config.toml
d_model = 1024
d_mlp = 4096
vocab_size = 12794
tie_embeddings = false
beta1 = 0.9
warmup_steps = 484
MLP neurons of a small language model. Each row is named by its layer, matrix (down: output weights) and neuron, and shows model dimensions 437-628. Each number is 500 + 50 x the weight over its row's rms, rounded and kept within 0 to 999. Numbers have three digits each.
A block is one neuron, or neurons of one layer that tend to fire together. Before each block is what it responds to, as a language model described it from the Wikipedia text at the highest values.

Description: The digit 2 opening a number at the start of a table row or list line, as in 2017 (year), 25, 21, or list item "2."; weaker on scattered others like Club.
L6.down1405:468602464502577407436560510494383514460567509450484521407571469502438536442486425522504481477443518392535455536549455437535393509438510607468588476538466507482554445452495434467504420519453457496513481502542425490588394463443497512520492417544489518498567571580500525489533575477472529515550525589524530352577460558513470490524494529500431529426502442476447543554532458452537463449463576468519556436384378500460515499459455479443576514517488518426515456626468528427507441546546607537508501523400595483560499565435483498557442508452531575438497503519509455532442499515477503423
L6.down2372:483417537490469520530531587435471513494531490542527542478571436436451491534504420461526542517452520563471431478494444595638495524547472524549535428395613436578461459515491509503438544572479561506529477435606519452487444560413570464482475441543531525584461502422573437548522459435450553589530468514488473524551500554562461619424538471477512490377472450496557432460429550511508460456485500493435535453477571509463468533468545550528486508493525493517510461496537453510521486492529522495507589579525535575515562526484513484527469510502464494515578525589534529491511477460585542435

Description: First digit or number token opening a new row of a Wikipedia table, right after a line break and pipe, such as ranks 1, 2, 3 and years like 2004.
L5.down47:516466494465502590604544409507447563447413547522496511508538539561523572572538491488467426546503485502394465525524507543533436531503520572584539491610488508423477519470478434489504470472501421495436506567535401587505528462517549405532581479534475485431499429524515534441464568529399447552532420464528423420497585594455534520557451395443540482557477475547488525543431469444480453457443436496448439506621451514432430544557592467497630483515503528515510541450517501453529499482459505351460558591441475521520595510449516448428497500514506507525520392493559496615505455485568495418
L5.down1042:406484483486488497671481499565422541550459465459585623398511480460455488550477438516562524462498441485448493533530495472559565544581490563440511464541523513464554498420449493562369423452425619480552388552502508502551498496530525458441490564508513622461472504497549505454509462494430514443459499544504447530507577466443532471378482518483508451628492537451496577562549515509430593492507505475432455524518443512570412483474468518566471618474480532475543470534478476566521498514486400562399552527478522551504514545501438514530475399494427474480551474512517522480494514355523492517
L5.down1883:525511459375540552559489421474406498543467549387452669475471544606504497461540408456499554477509442486513444554539624511409518456550494476563488521442526447397493477521518287466492398507526489418487476485463473485586523482516500521472522365532572526462524541591523463483487540529456581442501646503586446300511425456521562487403443538556540500440500488571569516572572542535601502460491450439462505552510375492533480476482495536551522520496505553433504457510520475522563463507461505432515609488483498459459487507431522489515421396472549494478511496567544489504558517492504455538
L5.down2686:527471468501583501511381444524447474515376511579517504519554464584415520465484519584523484466533453530511469456518482419411626511551444588449502567479515523486459518536495561437520433500477562485519528613479558487451455528441488546458582499433553510460429485432512547448494485455507497457536526557513561415438490344554517431565560476445447551403500579528633487341490562501571458453463553527535461590537492617542464531424527560459453486483467528434413465416498474518442414494633397534595430540484473549536464468508481453478526477446456520632588550589479471521458490475537505526

Description: The first digit of a multi-digit number, mostly the leading 2 of years after a month and day ("September 24, 2019", "= 2020 NASCAR"), plus occasional word-initial n.
L6.down1890:557511586619575540486478491439455447423517444436609484507525471443551527485538501403457529527533508494616506604492454477520515470414505481418417440512493476545502472539518479585498545405540502441490406538485479612439485521452507494576418548485454462541444385519477562474362479438520513515586458602540453638468459488538439580481585500581560471440450572496467468525494562484504569438470408461482488434371541566493471500549500536539492537547421483521531601465492494497505543489464470532516579640462459568582475492543492450498494501481476479508514474462534473472524405534431474530
L6.down2508:436467438425581463471512501524554496602493531462468423521573480519482531524511441533493548454524553565492504514441553495456470480504513423469485475443413545549495556468500526550446606503478544473417482501490578559485498570428455408473460461572477468517417496498502504517443492533560487487466548465562535379515484491504474545494439447481532454502467459481429432450467513489555513490442574523497547510585465521500494555448497497508480429445502549556514576583519586491482390533581484482494445560457611443549439549481464560543560470419464567464403440501545490452500501469509587467

Description: Line breaks closing pipe-delimited table rows and digits in number or score lists; weaker on words after intensifiers like more, highly, very.
L9.down280:539466474544498532466482455502520447481421517531490492461530496621534524543529497567544491540400445505552513471368426440487551458452457452504586481462489508513457436460493456606461450528509542493546483481539512427539506523475489477549576467516552523464472573420546433411503500511493482443478475475500413613477469555435547525521524496442477508492468539441407445456540572518448504450515537510479472545549594493474531542524427580516594428580466418473486400610467595543505538472479477502527462511536473459502461557477461522530461371419509522522648492508539381554473515495537516526
L9.down356:585448456476447477526469521576515470519481579470494451440483529505474610428550476474484423540647566550508432446547529599616537553495526536529465399527478597550439466467515514450525442536605497531521486502387420515484551516580527514581472458450564439499538459510466494504502500533456562426525482574463475414562485447513446457484431442477508423429508448483576509456417513479527542467593460554475437376408504641538579509440512620515502527510479517383551479439437563438537494482565563531536541488493546523511444530584487537497573395501630507483469451547486491516485417460542465471
L9.down732:462539538433494519460464434479441570544485501584516487482541544538580529455532463462421488393505482546468479488390487518466567380481487583487525550519542456521558514534477519529485542559531495463519469540400480536503505453528521484436450575612434419455535426534511586466597517490461546500558551540599392481478516458434555472541463563407425598542518518403612489483616519481450559475524488503506505410526555458434523424554535570499531477481460448409478590601481491561571576541454485567584477389572595449546441385551544511525572488470481611500522479461454478505509587511518573472
L9.down1403:546558465473443526418536536609459509466440545460546564449466495423556418510479465392427501443548569514465424500421366433600414533488479540557527513521461558483571517498488492520475465400546546461466409455554519541523562501520441432502419637462521412438554500500544571517478472529538498500531408493522509479581484485482479452496523461618441384452444494494483515582502455513488546493600442561525401500533442566447532573523548543433493502509496443472453390490466541510499469486519583568543512474510570550443481567473460510514481465496584408464555415397454533548428542545592510545
L9.down2275:492436456529548583460498482509456547462493538379469508466563531410478505422474530490537343601465404470525586605556603387489533478508483445567543602526537454487547538652490452517499471588492489512459543486532461474468575531505606497422460529481637477468537495563529637513488437444529519497565511566508462537470470466442489395527483517493463577499475405534472449414485469513496486451508554451503510494518507450560469532444549494562515550484489509403482481553519538460511525496488433479523542546480558449499422512466479463472480497537560598572539476502613357473478524497562477463
L9.down3316:514472454475461558384381498617530541432371640549488512497499508497535463427494547484523507505594471473515489495541335369541559512544512486583498501450502570528513540547409532596454550493544500474510466488452459447424509465533513425460483606403555432480481532428467571459534519524631514439484543519507547451525540533491606442408401478595464532480508406496479543503476510538575515487605539388523495391548455538430461540528497526473424464574445495407451418474487498489486434535521616516536541506421570576496503477389602550484507469600609490519480486466564411529543513519563499584
L9.down3509:504498471464447537485572561542508530506489500548430514530519492543468506464428609506443473568485432538560418507536469431540515593458491525487553493494536448483545448558448529526542529499438415474510533457572544465571562474528511449445443525512568513470406491497464439519544446542485484437454494451522475525500570602450539481476450411560449577541463472551438477528559428421532586471506476414513579465455570362605549421567574495480443439566426371468519493523531381504518521549556487536452486461524468495479435528459455431504528455569513575450607472444476452494505473487469370566
L9.down3633:489591532531433473362553542562496495478523564395479424466525449569534535503572508381422455480452507465507583470547459408517430555463520436589568453496516447448567500439523530494496537457559510487490517553483450508525526550521525509592503533524513456549464464566505465602449480513512627491549428494574473631526497467484545466534635563499405594509518554508472485487524521463439511493570577484422433533501567579424436476481550379443549467569492558440443546440517546429406482489474463600576521380573469485590480463472586578539560452515448511529433493510485418485442525476615534512

Description: Inner word pieces of split proper names (Buch-ar-est, Ar-mit-stead, Col-er-aine) and single digits inside numbers or years, mostly in lists and tables.
L9.down743:519525542582415505496498429486426542576520495457555581521434445463483559528455584540441450546572416579482544501524523501502500456553423578430393492528480480563539553525475503498519486493388484493514530471509500583581465463443470378461589502508510513486478482463484560460490509514515516505481571517509499400464429517481498479459515496507542513502435572563502529478513484505470528419415499524464515441435488469550520562507442514480487411490518453492472606485471462459535479500494540550545511500539487548379458462524461422474400458518472565561462420576476481580502471482510477504
L9.down925:488455476473523442492443539444442528504563567524500549462543498453563568569531545423466490529457615482393547504426513452501474437493486550477484545574435489466532524515559511532472542520468499612492529501522522501544458469448500547554488478553511450489518483566539474506487517474533518519517544480436458473549517512475371479622512504543509502531479525370480454472587471489534545472398487475510515568470522552486485503462495548475453476434430586480465448487521488415538515508472500387539523556519391528478321397567424434425459472479488521401495405608590484503452503536464483487
L9.down1145:552551508443499594390504531482492524544558517469504513545585540483426507545499474495513469541401466522489517504459591414471489467544460425596480453440496481465479570491514531546533550515527528460584411520628464442479505400486514547494425548493555544529447489530530446547595485482502561485503557464543439534487490499464481435553548559544457498496453506428454538452515532563541595458603520544470544514414500609426501476529506534501470417540504476561508489522545511487549514481566572511578425539514448583437437529568478485470518480508532533473620435584459506586487547514545457569
L9.down1271:424470613503459541535554465536532503621436547613485511512476497481569564516539460470484489455577506499487495494529534539423427470541564440389567542533523473535472491539498611525480463467484502524544499543549523447398464580451413515502559547511626500506503460495509457473487541521501435495619530477512544537598448388519441415466498507602468477539459525495463475468511481553527449465528577498530465445498501505585526548548490441492432495394450577560557493502558428507511583476522417555550419497567595450595434409641501529446432429665506414462486524649517523531516472519508473458
L9.down2381:505413564576566484540549443491496520486573652522525511456447530379593594511549498597448476562483456531528565426511490571536554540545568401429412560531564496564490473531564499430459510426492517438585457498475475546516513447457474541487511530410442522536566498511612566451460487534434503462547539512548513566441498425470416551575502436521540510532524540485431539520466537521515541487484433491562458441555513498514453525492513584534445486436460476470531415520469513521565496425508386589569564534492630559519466509665516442374403471452514526471525497526461524497551483527504445462
L9.down3286:500436605479484455448463509551416499556582612593484504417499549585614506457456416469398528540501593541545436513485518495474459508513516422452526535502524482573492392473398511474482484544498550457571470484463387465497462516419420474509424477460452442532556424462485556481514450481521489483504513522520516485461538367535459518635517542456548505528467566445449476527406579521499582565606436512539480509554430436474561467523527526533487515547480478522554593526541519490596521561551522528539482525358465619523564538488430494508500428556577502520562529506503495546445501433521504409
L9.down3337:603443544428477531446513540451527474406522492476571531530466507445546483492421513508508516500585480465509611574451551520416480465518511522414412413477587464523577489581463502517476430509506585465549464448513596558499446510485518478413513612526490492529519511453500517547464496510553543466599495611530502529451495567455463508482499460437507457432548547490517529523476520512583551478461523492461439505453564475467502405589568436447534382531502558435533412433522530557479460441520471489476434446578664448602571499458516570554495428581518492479540529491567562550458544512469533470
L9.down3607:470485492417536488519453465457472527530568560520502512452547501485518483497435549548431549476543557426461516587445488511619494427469528454447458560500509608498430521552539462558471413499456409425480554504565528503461437552520482527468561356606550505550449437505474475515575492387519590412516624573514570505509513457521509442631547557495488433390565545464520528467524481498442531431489507561442398575579564520636539495516610479473493452497504478476489407523583446512455464413447540396530457502545542552542478490474499526475423466548542499490562496515568538487458535496532566560

Description: Digits opening a new table row or numbered list item, mostly the 2 after an entry numbered 1, e.g. | 2 |, 2. Glass; also year digits.
L9.down130:594502338492445582464476513470496515515505439516437476511554455607525427505556435436566534536604640517466538557540554518519460466364413603585533476551556584559470602517496532522470494553512487502464544474498428507486481569539522432446534463484450446515597560486483431460583505522414539450509491608561548568535394438564494508524458524488418521530543524515458526468597427483547476493439522503522432507498430458500565520564545555477545471523525503541443462553499484536516463463496600473427402495577451525461483518527572469478487537557526458506429507412476530540504506581510489495
L9.down1071:452438483455496630514507472505560416417591549349450471439468498592516468471488617487461528471488420485529488491508419486496507484584509588405527501483519442495545475442453516469537493556458438483464433465518454517398450496519429462517512562485457483529406495500519497422543507516448493594465580495598578319556395500522625566539486408471543452532454488480519482533477434436487470503437576437553510485488409521490506523457463483522507538500524512459425565476539535468637511488457511500539574470522475489544551425512544413483515508630600524584522449453439561545477507434470541516
L9.down1401:506533463471485540524539476499439495439461494525455480541471407496452535448494492573522466502551613503541410525473414520582523550488419522469640469422431489488531531497542492502534542418562504393530555574494533470615482566482624519509441550565492502518542506526523468473494491507432511608502403506365522498529543601562405502468534511445473479571492424550412450516519423619483567434592484522454572451476480609562486404472521503501535519550560362467497507578542522416472485561459512541505562447554493541431511489479443490553521546493416534439555408341449473484483507486428509560
L9.down1738:519495575439452488552573390530549485456550534470500521405388506559493583586549543570519564474465503611556549524549501507533548371489568453540519550509475411409498504460401485545480505529567545555414567481499528468505462484536525481418487406427553596525524506467546506434513466561568511536495493514495411472570403569585542447494570513453518522433425572501455434497559455468496425484540468517484497607508436485573500486446492539560446512432467500432512432444551551501545530501492486464472485466529513461583490480493431454554450484464505557422536483482544450446454464485470553396
L9.down1927:470466555405495496464398521504494378519518527467530490469549394450589558437506371485431417523636519559570584538456508482633456439512478599449532451491537562517468478457593481502495395509525526449490451560515459482446546554495556545477500532474553471539555424465403531502461470522464527527498547546525454438549434501505448554493585446453411514431420582496407497471459538552484526603543537471507548538513447516407487492598429475446526478495569505477431552539562513530504471573460454403517481504461408570559530491502401464577502462705485549501438567489487505417469436438439554479
L9.down2032:501530455426487569493478541479463502521530492479462509532512428521514484474498554572463525458466512475503409522540468533583488456556413472627510568490375534437454479473471500531575475497616563406436554436439578485462380390460556442462540481515516516555498481503509544475459573466574534499522387511500470437436583532507429544515465475479449524501481564518478501521647544507580487453565472508560548480498508537570491411479554564483594532528553475442519449506429428600544548496470550505395444452472569537471496568385510563508533489528544534405510559440538505494521499525453481502
L9.down2636:525464492467546447436476464570616516513512564445503455634472485451549527515523510493530449494485550495506536579532537470447486598428521474470559451366516439464508558473505521517509491504512572506410441572489589512514373531486481438500532581538480503543538407561422495489548463386522422501487481494491518405508461507461535531423509491447492510396442487486408485565545487450492551498529378494580511433604422458431542445551520520468582548484511489598488484381512508438494450534516475521471491600538482573442534499599430515441480529573545450487452530471512517548577500567544386476
L9.down3043:528444542388531516495516477502529483480523587521472447498588523512553464546500585600460483542535495462518488449563451489549596497543495512542556518536487496475486445506515471567466498502498548512513546548580451552482472519514499494398545566461566549410520534423494384433535515526505502518479473528521531529505380519491536542512543447397497523424499549497517387489500487499579490526531497401507481382500483501487474414520509545494482494441469480473479550399548537438523488490539467510494534427532541564493529495380523505470505479506454470443437528510455538430351403462526534372

Description: Delimiters right after a full name or entity in tables and lists, such as |, line breaks, (, of, –.
L9.down164:500445519521602534510537548558428579546466625489544503477582517474477498466507473499515418495535477491460521582507510494588496495512503518437494579512495538448463478488531558474536498527499503470458445564455462497526483518392514503505468474483561520530483490429472482495546477511567508557407581461647449433521441514557512440505410486539503548442459529486497412553481549528531609530528448381493502423509442530436497518487428595481449421446490387481476450510560470501647446627462495554480520592553553537473526496492514518485490405412527576511458466474504506388497456475598547505
L9.down1205:474412537497533516455465534529511442576556463439550451556441465544549462502548592499482515441527510479511461418494475540455559514480473520486531567539503467456489580385527579458565516454490487358427438533469576484583565492514473453508503532438485530434568541527442486581541458504551490478506509448452534557477545474506549419472446575425536598530518531531480357504553436462458461413512450549501456524441461449557402511485500574540513443420495504488400444584443393487579521501568516517527394502528551552482523485529416503428456458545550499451450528476498535470459508528482540448
L9.down1748:474492463421537531452546514486438464565488554531536452516485390489473475516507445449502506427543459526499469579421518505493518526574523499445500575577533506579635567478441609540523538464489510439425496557480510490566548540577482476544470496457438465481526512449424565466459488596497567539461456542467524461483362475504420482513446495441454548438508545431476525511617510524466555563521584464459525480548483426587502625555456465452535419506548526455473519503464457524570572492531428537538484424361531406428535434512502428582503517474476526492515491504525582481539449491492589456
L9.down1947:468570469440405419505532571509457541597585485509508446481449457581501452547583500406398548446493502430446526481481494515494396453613502597526506441494487543446534551434501576575538490563437544472487449470574512478529514529449414473521564512529456456527434553473571461517452488567478527568538525560463470489565451463441463454536517419505474485414508545574435512443510522493398577484569577567468522450487456492524486562537534545504426497536495446470408423479496497539473594437448526529530554526429507574443523414492516461422499528334441466474449498526437486464546482571509573529
L9.down1973:582511509465536510526546478529469529466514459452482482582487525527499564513550526469474596475582449443458488446459516494600505536523487571543494586527452483592406479461447575482586506441509522425536414526515493516462532511474465486501454521455470488427476540563520429485551490542520524610519506528458462450573415454529427500543539526458489537474562522559487479456550405498510490547457488512560420444506516500419535533490516515500450481459488471546393347547474417534524450489519525528602546558472509477466613428449487456515541511382447576449452421552511434474479548505430423453
L9.down2920:603463534514591557510499501564521541424426442435508567578517556523407518448604556567447493564504472565521533439534531563533420527421470543427500468458488450456489591519480497450445475535567486547484421444488452427478535538426471448471505608509511602412523455542517455480523526496481471564515557409485428458503427441501507575521503490565571611492529442591581495561472542469513488548565473599508508509507497478504455520504432513505536475507452466450574464479477495380550516575462477490546539578524580541342443534451444442436521402459375515587516491533587576522418480406555514450
L9.down3069:510471507451516456486492528392535471555492600510480516461489458525508414508460465537457470611499447495474485523498542470517549514492478592510493612503459417443570514402368480537443503493520487475414507492507429492508467503441446488544509397510588428484407507409491490514505531463484417442534435507534553510464500537616437477506483492425555441546505518550493478477428444609503529508529539521484487495538510569398491497512418471384550420447464590458484531496570433547475468529528580486532496596532498501551477527519495504496555507518655512453449455506478464566598493465584533456
L9.down3280:548412515525480491506466539502457532495447485479505498433553521517485620545461451443496521486552433471514508419418569545459511533564484512459436512494548500500590497546453550516575463521512443423541504456522449521416564472413417536511556533436511447373501525458494503507574416484440503626454483594511514569472419453503476469532499544501580476470513485517513596470523600457450430546535490437509475466501498414486476504440534454506467479544531467454517523527587487431548506490501403590485502508501538510505582500468548462410429508552549452549525518495497470438551558482464499478

Description: First digit of a number, usually a year, right after "the", as in the 1974, the 2018 FIFA, the 1st; some stray word pieces.
L5.down1540:458479470482589505478422509503475436449594515545431455471476414473510546535432461476556564530608566482445497544472536469566563506455441550505548498498569418516519533572426539455482508491518507559419507465562551359548523440451550527508479461448532496517475647504443384494449557527514467484487443498533489422533489586484495468496575392459548515589506402536535503547558496503420569494477534473543488440478512543501519476515532494492518515454550433567467543462465456536583477392519509470442534460617518508513386434552574458475461506560457497469444467533508570517531501469548530535
L5.down2499:488557485507547429526472478454493542545542531528461471501530469491411540454452536563464441506519442518569464524475554562501527489565529506498521509485473426536459487446537463448430440574462552504505486439566519500542504446433532481515453471457592394447520527458484494461436536478506556442479533388449470433539449540473516554393494514449448569465438452504517458567505506509497552466502532495434579508443529593487512528477532470499511523506480615511459546523468475543503490483393512567551524573542417507506497504472427474460587411486425462418426510525514496458514529538500427555
L5.down3114:526416558441465520477497535435516494501517459495507527528449517430520552537488515432434482418558451509498492417555495489506496513443552436540479442545571444527439515511496436622485521474463482487455365625521500479529526542578424497486487501563607489483501459472565504482511452530591438525541528487424487525521491497419475498449515512509535438440453502414595513467464524469481494456422511479609475501536538543526524539425511568543496576524570377431444574550477406462524495512512482460623411584525541512436473538521462439505508535545593455439495498502501532524564530527461509593
L5.down3183:457558463587544458547605531518495537562558476475461547495503525530477435504366431530503547506484581411483509562461509524413530514510436534539508502530478491502578539544527551362539528540398527489487519467543447452606502417437528522521472479537531530583596419476403483495541486534561504501521429401431585525563494468418452512538505527415532502534511460461472549473567498520493381455432548453522497502550477469501499530483561611498499607466491462421475527528421531504637493469512403546459473489536536496472450481458486576530480486442605556519526420567549463470441604454525437477

Description: Tokens inside pipe- or semicolon-separated tables on sports and lists: zero stat values (0), pipes, and mid-name pieces (F-ion-a, Dam-jan-ović).
L5.down167:563500504487476430461478560529434595518528495566524516490584521532510419572558582485494554467486522523545452550519553491448483517473562525508492522473498466517610478485430527527523505525476493473415497470503578517389426479551534424507590574544615523513417471525434519479498511492509501567556417455565490420441548477446532416437419563524384545499422478452508539523515520488407624458514508512546452491542472486443482559436581616537551424424415529517453565587439505600498504521449464480454529519505540518488469479461520487613501503533477523526508479381517528533483454502609488486
L5.down1488:456527477443565470560546511506500414475502507536528476436422621605511450466462514546508534498486533467422533444487534496465507398510496445553478484601543469525597443565485468532488465451513507491382437494499518414389530445560484536563532503522525596504473534533524589441464457429542469502453505521440443343532408435517508498466575516482469573517466534537489422447538504567444461442581455520516452498462524476486562529476405514472494488458433527467499494496450547444402547513458552512529485439431551479535525509501476523536555538391446532508428440573574451519460508529531525530
L5.down1522:563514498477395474510535536486426523492491541582465416411530476496503569511489434561502479527566432447558489533572566505576451490593512542550501539424511484533545439554540488574484518487434576497545437508524407469516527587434614504446496484518477584470505555511546503541397407584576487518607423558472566405484500531514452431574545486498523524524457526525458488465425494454454529552485409457546537523572527502482482462491478561466544475486526470541384453470485572530537449355619522467536607533521454481538527468466505466520553498544398463564527448489450559622507482500514535498
L5.down3364:354555501530481494389532499454500524414532461495646407488471521572474524457485460499495564549530533508508478520515537509530433536524472409517496446472605483565471533463475401559623532509480445493524523527539546515453522475547418462480467528569440507544482488468477461482516511530469479472555496533411491489452415521478476489536611579417475479538587506443521566546474535523500552499518578466537485496415588525561615433500447504495517393576491470605615378451514458472452470450449543525484529520512453580463561492558504511482473568579497445524508553547615560491480495516431567607